From a checkpoint of a small transformer trained on Wikipedia.
Size: 13 layers, width 512, 8 heads of 64, MLP 1024 ReLU, vocabulary 8192.
Architecture: learned positions, biases.
MLP neurons of a small language model. Each row is named by its layer, matrix (up: input weights) and neuron, and shows model dimensions 160-287. Each number is 500 + 25 x the weight over its row's rms, rounded and kept within 0 to 999. Numbers have three digits each.
After each neuron's rows, "fires after" lists the tokens most often just before its 100 highest values on Wikipedia text that the model never trained on; "fires on" lists the tokens most often at its 100 highest values on Wikipedia text that the model never trained on. A number after a token or word is its count.

L9.up598:488506504529536525453519532473518469538514511529517500487492523531506504502517542460429505497530483487479561501517472517454495476511548527494510478471479497503509482519474534470517502533495501505495516472537515472501476533492520505539477501527493470533501527475492531511528489497501520488557520552531524496490468519524499509495501532466499522526496490485496520496455512526527486497544
fires after: " " 70, "-" 7
fires on: "1" 30, "0" 27, "2" 21, "3" 8

L9.up381:542483511476519522476530497509470422484487519502489498508469514527489531479485489492534529490502522515405511519538464520507453499481489515499478486527463499498526545484495499520511478498508496509462533428508519455576494494511493458515494485481524523559486488520482500492428489530492480502478529485492509512483497488479470489486506496504480473463546509527504509518512469515528515521537
fires after: " |" 44, "t" 4, "ana" 4
fires on: " " 36, "y" 7, "\n" 6, "or" 5, "ray" 4

L9.up902:486498483487497505531500449517556504471464533523504521501498473519511468420512446512499516505539502495463475518487507530504428476490539475515499513521514486518502542493482494480527517515477503532487468467520543512454459507505533521504526458498511503511510498492449511530450497514532475503477505482506496500510494522474477507469457479503528448526479462497501521501516556476512487526516
fires after: "–" 41, "1" 13, "5" 6, "3" 5, "9" 5
fires on: " /" 21, "1" 15, "0" 11, "9" 7, "–" 6, "7" 6

L9.up434:494482473499496497526492485473518522505517449555509508533482498515478509501515525484471483461494464509530539533485494545519480475531481518480472498464482523480515521485503521478486501496517545489514505486479511563506482582546503536505481477471558489481502529477504477498502529479530495504537483493493490525506477446467505502524481458495496497519486481435485532535467517541483495500513
fires after: " Al" 40, "Al" 10, " En" 10, " |" 5, " Em" 4
fires on: "-" 40, "vi" 12

L8.up972:480481497533511499501501473491482534494499501498481498504498511516491498471511487479483489519516507520451502528536471465492498514538474481520472497507541498537501503502498485451495493501491450552474488471500471518504481497484516508502502506448450499468505553485524526452482488458497529494510477534486494484522537491496491447476472482529480508522491482529534499474508479501539503468518
fires after: " |" 52, "0" 11, " " 8
fires on: " " 56, "s" 14, " |" 13, "0" 7

L8.up801:515514478522497515511539489559479522490500516548513498469551471504505477482542451512500495452539528506533510436493488519528500475506500510502490482478469531513502502495470514482476503540466469479500450489446536486479478507489534491510501561472511485500500508500530511488529499521511468480457487485481520519524434486500462493510566510527493548520486468523507519564493473464518494481512
fires after: " |" 37, " " 23, " a" 11, " (" 8, "1" 4
fires on: " " 53, "'" 8, "e" 7, "a" 5, "1" 5

L8.up51:528494509503499513509509477497504467490525472525494479514482453477466500482519513526531507556481480536517547505523486501500534510542532547497534540512517512504521496512537475466468490518449488529557494502477479519533499462489486491467481520494528515442477509518492505504477518500497474478527499513490496488504515531521479522543498520522469512543519540484517533511475545525434491479531
fires after: "1" 45, " the" 16, "2" 10, " " 5, " end" 4
fires on: "9" 37, "0" 10, " early" 7, " of" 7, " late" 6, " since" 6

L10.up609:537528497509481492526534472478504525461505493468526488461472535521476491471496519489503455577493516492507502522498500502471511547505482479474501506515493512467455490500489499526475469508472487513526478556462480506526463486511503494497485523483527515485498548490525516510500501482480490519462496514453493520503471489486523527511529485509494503547517479480532487543438506543509530506533
fires after: " " 53, " in" 7, " \"" 6, " |" 6
fires on: "e" 14, "a" 10, "t" 10, " a" 10, " A" 9, "k" 6

L5.up937:512507492534527467550471503486510473512501487450485461501499492493464485471457481536469533507483545552535469540542525526516473527521536531487534485469502513472529463513494476528479515483460487532508536509486443512519476513496489465504533481470526546470491498499513504450483495523498519489498538472501484504539517490530481497473513472521465497489509515510572487495498517494500537490442
fires after: " the" 22, " of" 11, " European" 6, " National" 5, " State" 5, " World" 4
fires on: " University" 28, " Championships" 11, " Representatives" 10, " Congress" 5, " Historic" 4, " College" 4

L5.up198:463495489461464535487467484569511478483479494522506534560533522496521505471457493458484513461481499529541469465478459529482518502513526520530470523501493502478500534526482500520495468487521537528523492506487501530495472501519521506538457501525532499497499490502495458470496501505495536542443517441488481505533503536512495490513526518503496477539469501554528573495487494503460530498477
fires after: " " 51, " a" 9, " as" 4
fires on: " |" 61, " part" 15, " substitute" 4

L3.up811:482501490473497462547476465489511480477507570505460530486462519490515480488448462521487510495497558501489467515530529489491522490476517508502503506479502520494475458534502519529545496532512496486553466510432496516510506484477475568522451518464471466533506507511495504514521517477439544490452506522489482479498481500500503520506501501499474479482492471467522502519482527505524499487477
fires after: "\n" 29, "." 21, " |" 8, "s" 6, "-" 6
fires on: " On" 31, "On" 29, "pon" 9, " In" 5

L8.up124:490514511493504497524503497494510426523520533520472499484503515503506510474465504493429483434485491512519537505450530493503537528496516489500542513518484474498557526478534431480517487551512489470485504468524512527473508530470520474494487494496499490535471499511489480438504494489514476514486468484468513548480544501555498497503482462547487525482515482525462476487464515515518495518522
fires after: "6" 25, "0" 25, "5" 17, "9" 6, "3" 6, "8" 5
fires on: "0" 49, "'" 12, "5" 6, "9" 5, "7" 4

L9.up968:542524490501502518475510528493526476465476526518491499496560505501510504495514473478494529508496514519473500521516498480487486495507479477490488455478543532501457494482503515528534489513545513504489495481490529493467478469474507516513493466465522486519481504505491495481486532538478460470555515467502495469484516500502440504481511554501468473534509480507514486540509489528537507471565
fires after: "1" 34, "3" 16, "2" 10, "F" 9, "7" 6
fires on: "1" 41, "-" 15, "2" 9, "3" 6, "0" 6, "4" 4

L10.up969:538480487511573492426482430514516508477486488539470481466502499462456498514515471498513460491525550508472501490502520507521485444457527496532457472477501474511524520512495482466476511524467506465506471493512527481529490489524469502518490531486506505487517500478470478473497485457498505516466542514509526473445466533511467477473487513532525472490427532480487528471533504505490509521526
fires after: " |" 76, "-" 5, "|" 4
fires on: " " 94

L8.up95:506469513510514519511527504516526485564504425478489491493499485505518539488479479526476456462478480449507554494495473479515510527512492513500492464526477509480472476406500545502524524511476489508457507508524507509499530507519508512518520464512519528553486478538464529464516502498486474542501483464532545528480501474440529461529490531462477487506546499524509473496488471463499502540522
fires after: "0" 45, "5" 15, "7" 4, "2" 4
fires on: "0" 69, "2" 8, "d" 6

L8.up351:434489480479475462473499523514537567520467526496523528500515502485521519473490476518498484495477476492527484483492513504471520510569558510489565508508545504460566475469507475497488511492480518442511540517515484522508528440488501484477494476505523522537507427489518487499491530473495510515507527473508543530481513499493487510564512546495505493517481479469481510530536521493494476475516
fires after: "2" 21, "3" 16, "1" 14, "–" 9, "4" 6, "5" 4
fires on: "4" 24, "0" 16, "9" 8, "3" 7, "6" 7, "5" 5

L10.up924:488497495476492486474488488469461515500471486523544496445522508487536484525507467471480559511512502475476504477504495485503520495496487513527469467502538480476512518501528503498472484513513519472479466487471467481552480502494482491508529543465512523488539511516477504553488517536499502499465522484504510474488521548521518487531517518535482576476510501499507501472470481539514512469463
fires after: " |" 75
fires on: " " 80, " −" 8

L3.up541:533543478527486506473499461515461516464503503551514481499504489482471478506510485496510468469479509511477506512486472542523519490492504497492524519524515463517495501493489477511492491461483493508496466521486520478475444493503477527511491483493544485452539537442486514515491492492509486501519489502484548535522490456475475483508523544492533500510516533514508499527485520461528501479528
fires after: " |" 32, "|" 12, " The" 5, "===" 4, "-" 4
fires on: " G" 51, " W" 32

L10.up846:490523483473474502516529531535487479496524488548546490484502447540527486488532529485468505502492501502501496495494505504503524481528505522500504485479487482470504494496499486524496520505500491520484488483490486504501496489534527496494498467496477494494511558495537491452499495474479455482457540495521500481476504505558447517492539496515501468512519502498509527488508480529512562473460
fires after: " " 57
fires on: "1" 41, "t" 10, "2" 5

L9.up506:501548510511489486487522507535477523499489556463513506518510547484526480477479504523502516514518476519482513516524564486479520440510432473472476507474493505503505498521509457480493473494484516471482475527481541461466473529440507485453468487488506498500499464490469509469510525489525528525417511506480505476517509493514496468538479514523466519503481511514519488528419503502495533533499
fires after: "." 12, "9" 11, "7" 10, " " 10, "8" 10, "5" 8
fires on: "1" 20, "0" 19, "2" 11, "8" 10, "6" 7, "9" 7

L10.up192:468477560469511514504490532499465539535522514483488497538481493554484471512500480547554532471517511478492460505496478552473526519501526507468484445503458523494505494529489497460485509550475482487512460494494479490502510512512499502515492496528519509488503464501505492509492513517508445471497469514478518518513540521492455480510540487467416520511545510464502493554514464510530496469510
fires after: " in" 45, "stream" 8, " " 5
fires on: " " 64, " A" 10, "-" 7, "1" 4

L9.up846:482524480499492494530500469475510540506521527521520534511558486528497506466474497518510479549487528476476542515553500467527502517476490487522498503519519491521467493494520506475480492513475487487489461564537530499470492499512500495552494481444530460551479510518511532524505462492521505484521501521507501489503508489522519491504550527498488522459473460550524515465464503504539486509531
fires after: " |" 77, " " 6
fires on: " " 73, "d" 7, " to" 5, " c" 4

L8.up496:507512461488489504503524492490448502513506515496529480472464512570506462502478543491497490501508482532510521508447545518517511422500536492517527446498475516512475463540491519505504500518521512477526475513525470472513522492471496518489504516499469494435494547545491486499550510479458494509466513475474514475472474475503528521524547519529471497522491520510507473502497538545514519455496
fires after: " " 45, "\n" 15, "-" 11, " \"" 6, "{" 4
fires on: "D" 15, "s" 15, "t" 12, "H" 10, "N" 7

L8.up321:532482476526466513528514512508502482519491511473515518455533490504465522486480492468489480496523496492485516544498509499484497523540461516541517511470525494537480523504496500508495503509507525506478516452533470524486508500468485459498522553489494498487526508516497510520540545464475539518479511557491528493493464488486479499542524491520501510490522502507478499527530484494488523524500
fires after: "2" 19, "R" 11, "G" 9, "K" 8, "L" 6, " Y" 5
fires on: "0" 19, "a" 18, "y" 6, "ol" 5, "ad" 5

L5.up64:502471510527471528521533485496432484508500497458504521528541521497462499518487489537467466502486542500502517472466474524505482479522473518459483508521526517486479503529450491517480531523496529517477472525458485481467495467484515504516488507496490503461488491468536525503527498464502517485436502506486509471506495478481517505513522564510526515491473509489501495516498473525489486510431
fires after: "," 28, " and" 12, "\n" 9, "-" 6, " part" 6, " as" 4
fires on: " of" 25, " when" 17, " with" 7, " in" 6, " where" 5

L10.up843:526491508528531505529499541503532547529511570505520467518481487502512564507519511523528530493495544472495492542519529496502472463510532564436500525500481509465492488529511482490526541509569494508464489441480506505518539533473530481473502490494524464514525546504496507545489523482498463522468512452527506527520511469502442500493455491510495554534480459520515499498528508506495488469505
fires after: " " 66, " a" 8, " (" 5, "6" 4
fires on: "1" 38, "2" 19, "7" 15, " " 9, "3" 5

L8.up1015:495535481499497502450522483530502501480502496502541497483495529469535501466465477482578546502485507498465489536508478509498520500502454469500513472548509491498485514494461488461493459495485498449490520462562451480531512509514461501493478528502486527493462549484468517485491502475496521570478488488517465549490484492512593461505514543464474503513499520514520514495480501481509468462516
fires after: " |" 42, "0" 14, " " 13, "." 5, "1" 4, ";" 4
fires on: " " 35, " −" 11, ";" 11, "0" 6, "2" 5, "ed" 4

L8.up658:437531486484506508509483482498482465474516468507482437517517472500517520477498498496492487476530500474499510486464465530497532502520464512542503513515491494487502448537450465498499529531493535498534497512534509505472435502490495491493504507469512472504469491491449503500502517465483545516504498478486525476520499458525520536517518484495486526519485483528467459501507506514538506478464
fires after: " " 63, " con" 8, " Con" 6, " as" 5
fires on: "s" 28, "2" 20, "el" 9, "op" 7, "1" 7

L5.up151:532515533507461470540476463503466497473461505489510484467490484494461472502509504491499514508506459525530469537480484482494467539529493528469511472520471510520476510457458473492518505486550474514505465521527479502498475507524494490528486532507502495501466537515487461491476527529479475470565521495506464467480482465509485493466506537503479537543510465484526522491491508501483466509528
fires after: " of" 16, " in" 14, " with" 9, " to" 9, " for" 6, " on" 6
fires on: " her" 43, " his" 32, " their" 8, " its" 6, " this" 5

L8.up216:508515529496494506545462449472491510560532500441499493481546474512469491505524478486505526484543586492480487501470480473445515508503490481531521553471500506519502477491480494508503506507516546522545456563527480523488502466501509516477516510496508536496508540517502444531513496517459479492468476486508477526506471469523451520500518501540500487457494486495479488517489424487481524453478
fires after: "." 28, "," 23, "1" 22, "d" 4
fires on: "5" 47, "4" 11, "2" 7, "go" 6

L10.up909:519505490520515529560503460461521491456503500522499451497487498527500498521471480465507496485549495523459462497512461506518492497504512448463441526523481496507546510504492504483495573512506553487453499460529523520508522561507471542496495483501492503471423468525538495475515494521480470488524478495516528483525545488473456482531508511541517485460494494487516472487497546497506521505486
fires after: " |" 24, "." 19, " the" 13, "-" 4
fires on: " " 100

L2.up581:480485463510498517474452532521557526541503496518525503481534502512510485516482482480527497504478436532497496467498486537471500527485467466452496497462527479512494517440516466523500511492528507514468494516504511564472475502519520487540496538509463465508519472519517499483515511505500475513524507511482492470477515483508457513516461532451574522504519475499489494521490512516504560552524
fires after: "\n" 76
fires on: "-" 80, " Position" 6

L9.up303:496503482483511500497481461458484499499497518515501495542511516488467453537507489480511489490507503502506518514485484503477458483450473490521510503505505509480496482530505511548552489502518514525467519471509460520463537531466486490506519476537466531510513445534485499450493497511481524486423512502547455517464487487484529460518518516521500460495492554483487533545511487464483536478493
fires after: "." 52, "4" 6, "6" 6, "hra" 5
fires on: "4" 17, "6" 12, "9" 11, "3" 11, "2" 7, "8" 7

L8.up315:537502519550525458510484485514496485496504515470502451508510506503473496479510477522457476462475507460512490488482530486524487517501509492501487532455490510484495460522494473492548495489500541550480544505507496515516492470509478519431435555547513499539510530522516466525472532487513499460561510515472463490493492507492473528522435517539551489502518517490495552488513520498498497450485
fires after: "1" 33, "2" 31, "k" 4, "9" 4
fires on: "9" 33, "0" 29, "2" 7, "3" 5, "_" 5

L9.up156:480486467475526444483477497487448507457479481498550510531488491522536503494491499484514538489577512498497504523479474509559487481493509511560474472538495468511491496515490529469481469521474532491480521531465494498501476499502492485534494514460497498497541511455493564478497493484490516484536496502489485484473507517540538461513580506498504489573487498456461500576474521517471491492476
fires after: " " 33, " Em" 8, " Al" 6, " as" 5, " El" 4, "D" 4
fires on: "1" 34, "er" 8, "re" 6, " (" 4

L9.up993:538472500481482440507476496492508508488514520513500459501496480498449486510529500500494489498485478521496463524515531537463464496489505530452538484500534486534464507510495523499502536468487551528521511521482495538514462486540481498499463504501518539502542437490481449499515478529505515527480499511550520465515492481527519481543506468542489492508515488468537537493472520492501488492512
fires after: "." 31, " in" 12, " February" 10, "et" 6, "s" 5, "-" 4
fires on: " " 59, " a" 13, "A" 5, " |" 5

L8.up614:461494450501501482509474475529542455501472562576516483548535481505533466489542482491495483506524500429498510481513481489510532501458497489506511528486486524479496496507505499524487482483502529501489547504516454475471487522506463516518498507509463502566516489496501518472510533515554522502491459480515506498486455509541489494524492546464514465522515530486459510535482534500491512497475
fires after: "," 30, "." 18, " ISBN" 9, ":" 5, " Da" 4, "3" 4
fires on: "3" 45, " " 12, "ub" 7, "0" 5, "2" 5, "op" 4

L9.up408:508535477519456487492511496521524494457522493477438485557491551456473473495506530473517501533526466552511497512476520479498475484500518540513534483492504511488469534532539442468467495512527535455483457482453499508483542466502502515497474499509431483495472465524464497505499488510516509489522538507503494473459535493509489516518469505486523463481497488545518485482486467504496512494467
fires after: "1" 21, "3" 20, "2" 17, "4" 11, "5" 8, "6" 6
fires on: "5" 27, "6" 18, "0" 15, "3" 13, "1" 10

L2.up646:467517502498484504492494503507510450472492495526523431475489451517470479462494507473490494524485514498519508485498492530480529443473499495496451554462509517459487510495516532495482499524491504481499506479538509526498510522529486489444468445502514499497532495508513471526540531501497506514501535500475473515508537471484522536468512548464482558488492496451478492527439495474471538494508
fires after: "\n" 52, " the" 5
fires on: "==" 71, " existing" 5, " Railroad" 4

L2.up190:488512485542518456502512481499474533505507497524522489481475516487516519510491509535490520459482505484507519486519492500521474493482498482502519483500509473465492524513533561483481500499506490499515514509504499496483502469496480507493485521496501477511505518540482576524501516496459534491470487515500514475509502485478479506530490515510532529509456490557511504499486479512471502499493
fires after: "." 30, "\n" 20, " |" 7, "-" 6, "ship" 5
fires on: " In" 70, "In" 25

L3.up867:507471511507530556472500505489484480547489503521528469514513473484517490521518479573491467504508505493496482462505537527511529443462478534513496532501516472486481532487462503496505570503473476482487495519505515456508477437504504521503483505522504555503487471465472515503513499502555487541472443468502569500494483493530495474502491478486477558535485516479521456483482491538474471494482
fires after: "\n" 64, " career" 8
fires on: "==" 90

L8.up599:474482448470476494503497483536457512479493457510483494466488473513484519517506528535478515480506529523534488454504487512529487507505523450483504539520519504541461479462447474467511494556495476530515495490507497494464468486483479489506476556553505530517441569491526518529479542509488523521484511472440550476529472511490506463521536495525470507519539453522487473533533516528530483509450
fires after: "\n" 26, "." 26, " Dur" 9, "s" 7, "\"." 4
fires on: " In" 34, "\n" 16, "ing" 11, " in" 11, "In" 6, " from" 5

L10.up74:499494504543498484518513513510507535482494518497551483494525487530484437482541505501469476445509516525491492475546464510513499457445541498456474553507514482490553514492551490471487508481509518544534496494510496514487522469535473515509511454518538503525514490473495501492493497526544500498493453470489482525531499481485516471503522479452539495497485535461529494506490515479528549533512
fires after: " as" 38, " the" 9, " was" 9, " and" 8, ")" 6, "," 4
fires on: " the" 34, " a" 30, " |" 10, " first" 4

L8.up737:544507480501490524501544467493488504480502498508515489499507512525484430448507501508451534516524519513445503540469522483463498507505521520486523485507490488477499502540498505495503476485524486481461487497545531521473508525495505450512519485514492522497503499498468508462480556493458487554511496469561477512452521445475473514531457530479504490551441484497516488490498484481495496468472
fires after: "1" 23, "6" 12, "5" 12, "7" 8, "0" 8
fires on: "0" 37, "3" 21, "1" 12, "6" 4, "2" 4

L9.up390:537548517520501486490492487499490494522524475500472458505523457483472544458472471493500490483515519501538511489512524523444515479508470442519526511500490491463513507470560527483484470466492469533467510501494494502528472466517527512571511480509483499518524466525507481472543535546522501480522474494531513494490507486488486523491504506465511465491529508499477483487469497494476480502507
fires after: "0" 37, "8" 10, "5" 10, "9" 9, "7" 7, "2" 6
fires on: "0" 73, "2" 4

L5.up37:520504446458471482531518505478483417546454524504489511504497506472533507508500511469495520472493494491506496498514490481546502500477458494448515531518523467484510534499486448505514530512516471501474543502537494523489519532504522523539514542504506488546453509502470538480505468490461510508524474515492504513481500511474469523486523478505505458472513509489518529540520477476506517524505
fires after: " the" 15, " The" 13, " Ra" 9, "The" 9, "-" 6, "″" 5
fires on: "gg" 16, "W" 13, " W" 8, " club" 6, " financial" 5, " firm" 5

L9.up66:507481506495541521479467495474469498499501517532541465495452496545507511479498494457500488476505508454484526504517497450493497476487488521502489466490499480498527493501487519473457511473531503499484472512484514451506517488516519507504489524528480510507486524505513474511511507506513465536510490476523525446495539490496514491500467506489531536505509522539494452468488547496508525553500
fires after: "0" 62, "s" 4, " the" 4
fires on: "0" 57, " Over" 4

L2.up986:500466505519435534507465490495494484495496479479536493522529531519467532550506449528491495452461466519478508452485495459486513534462487504499529533529496471513544508528521520506505526498513525474461474550527475500494433466481509478502475518510457526512551484520494482494503535467493498517507491485520515490509471489500509471487449486482500479453499475492484510495512507494469520509493
fires after: "\n" 80, "-" 4
fires on: "-" 78, "\n" 14, ");" 4, " •" 4

L9.up170:461520507494491519508503513484471487462441473557517492443465451488488547522486448514483477488548511504460476504469515506438486489463476528519499486501498514495511497500459500474493517495486521490461491500493488538512547508516528540531486440504493507459522494521529490523539521490457505551541528506551464487483451514481508518541503467508509482509499512476542503547508491458530482513503
fires after: " |" 42, " " 14, " −" 7, " than" 4, " Dar" 4
fires on: "\n" 31, " " 14, "t" 12, "1" 7, "3" 7

L9.up306:481472517591517526468499550540525473435523481503507517506480490480478498497462473500496535489514540482512503522502517472509497506494487533516535483492494493494497509491443539541492493462522529497507468513535499494516520472525471468531465499499506513523510502471497492498497457492522503522497502485497555494489478516518498524524487488492502504464520468493480503442477532537512482508511
fires after: "9" 44, " to" 19, "1" 7, "," 4, " An" 4
fires on: "1" 23, "0" 20, "2" 9, "8" 6, "g" 5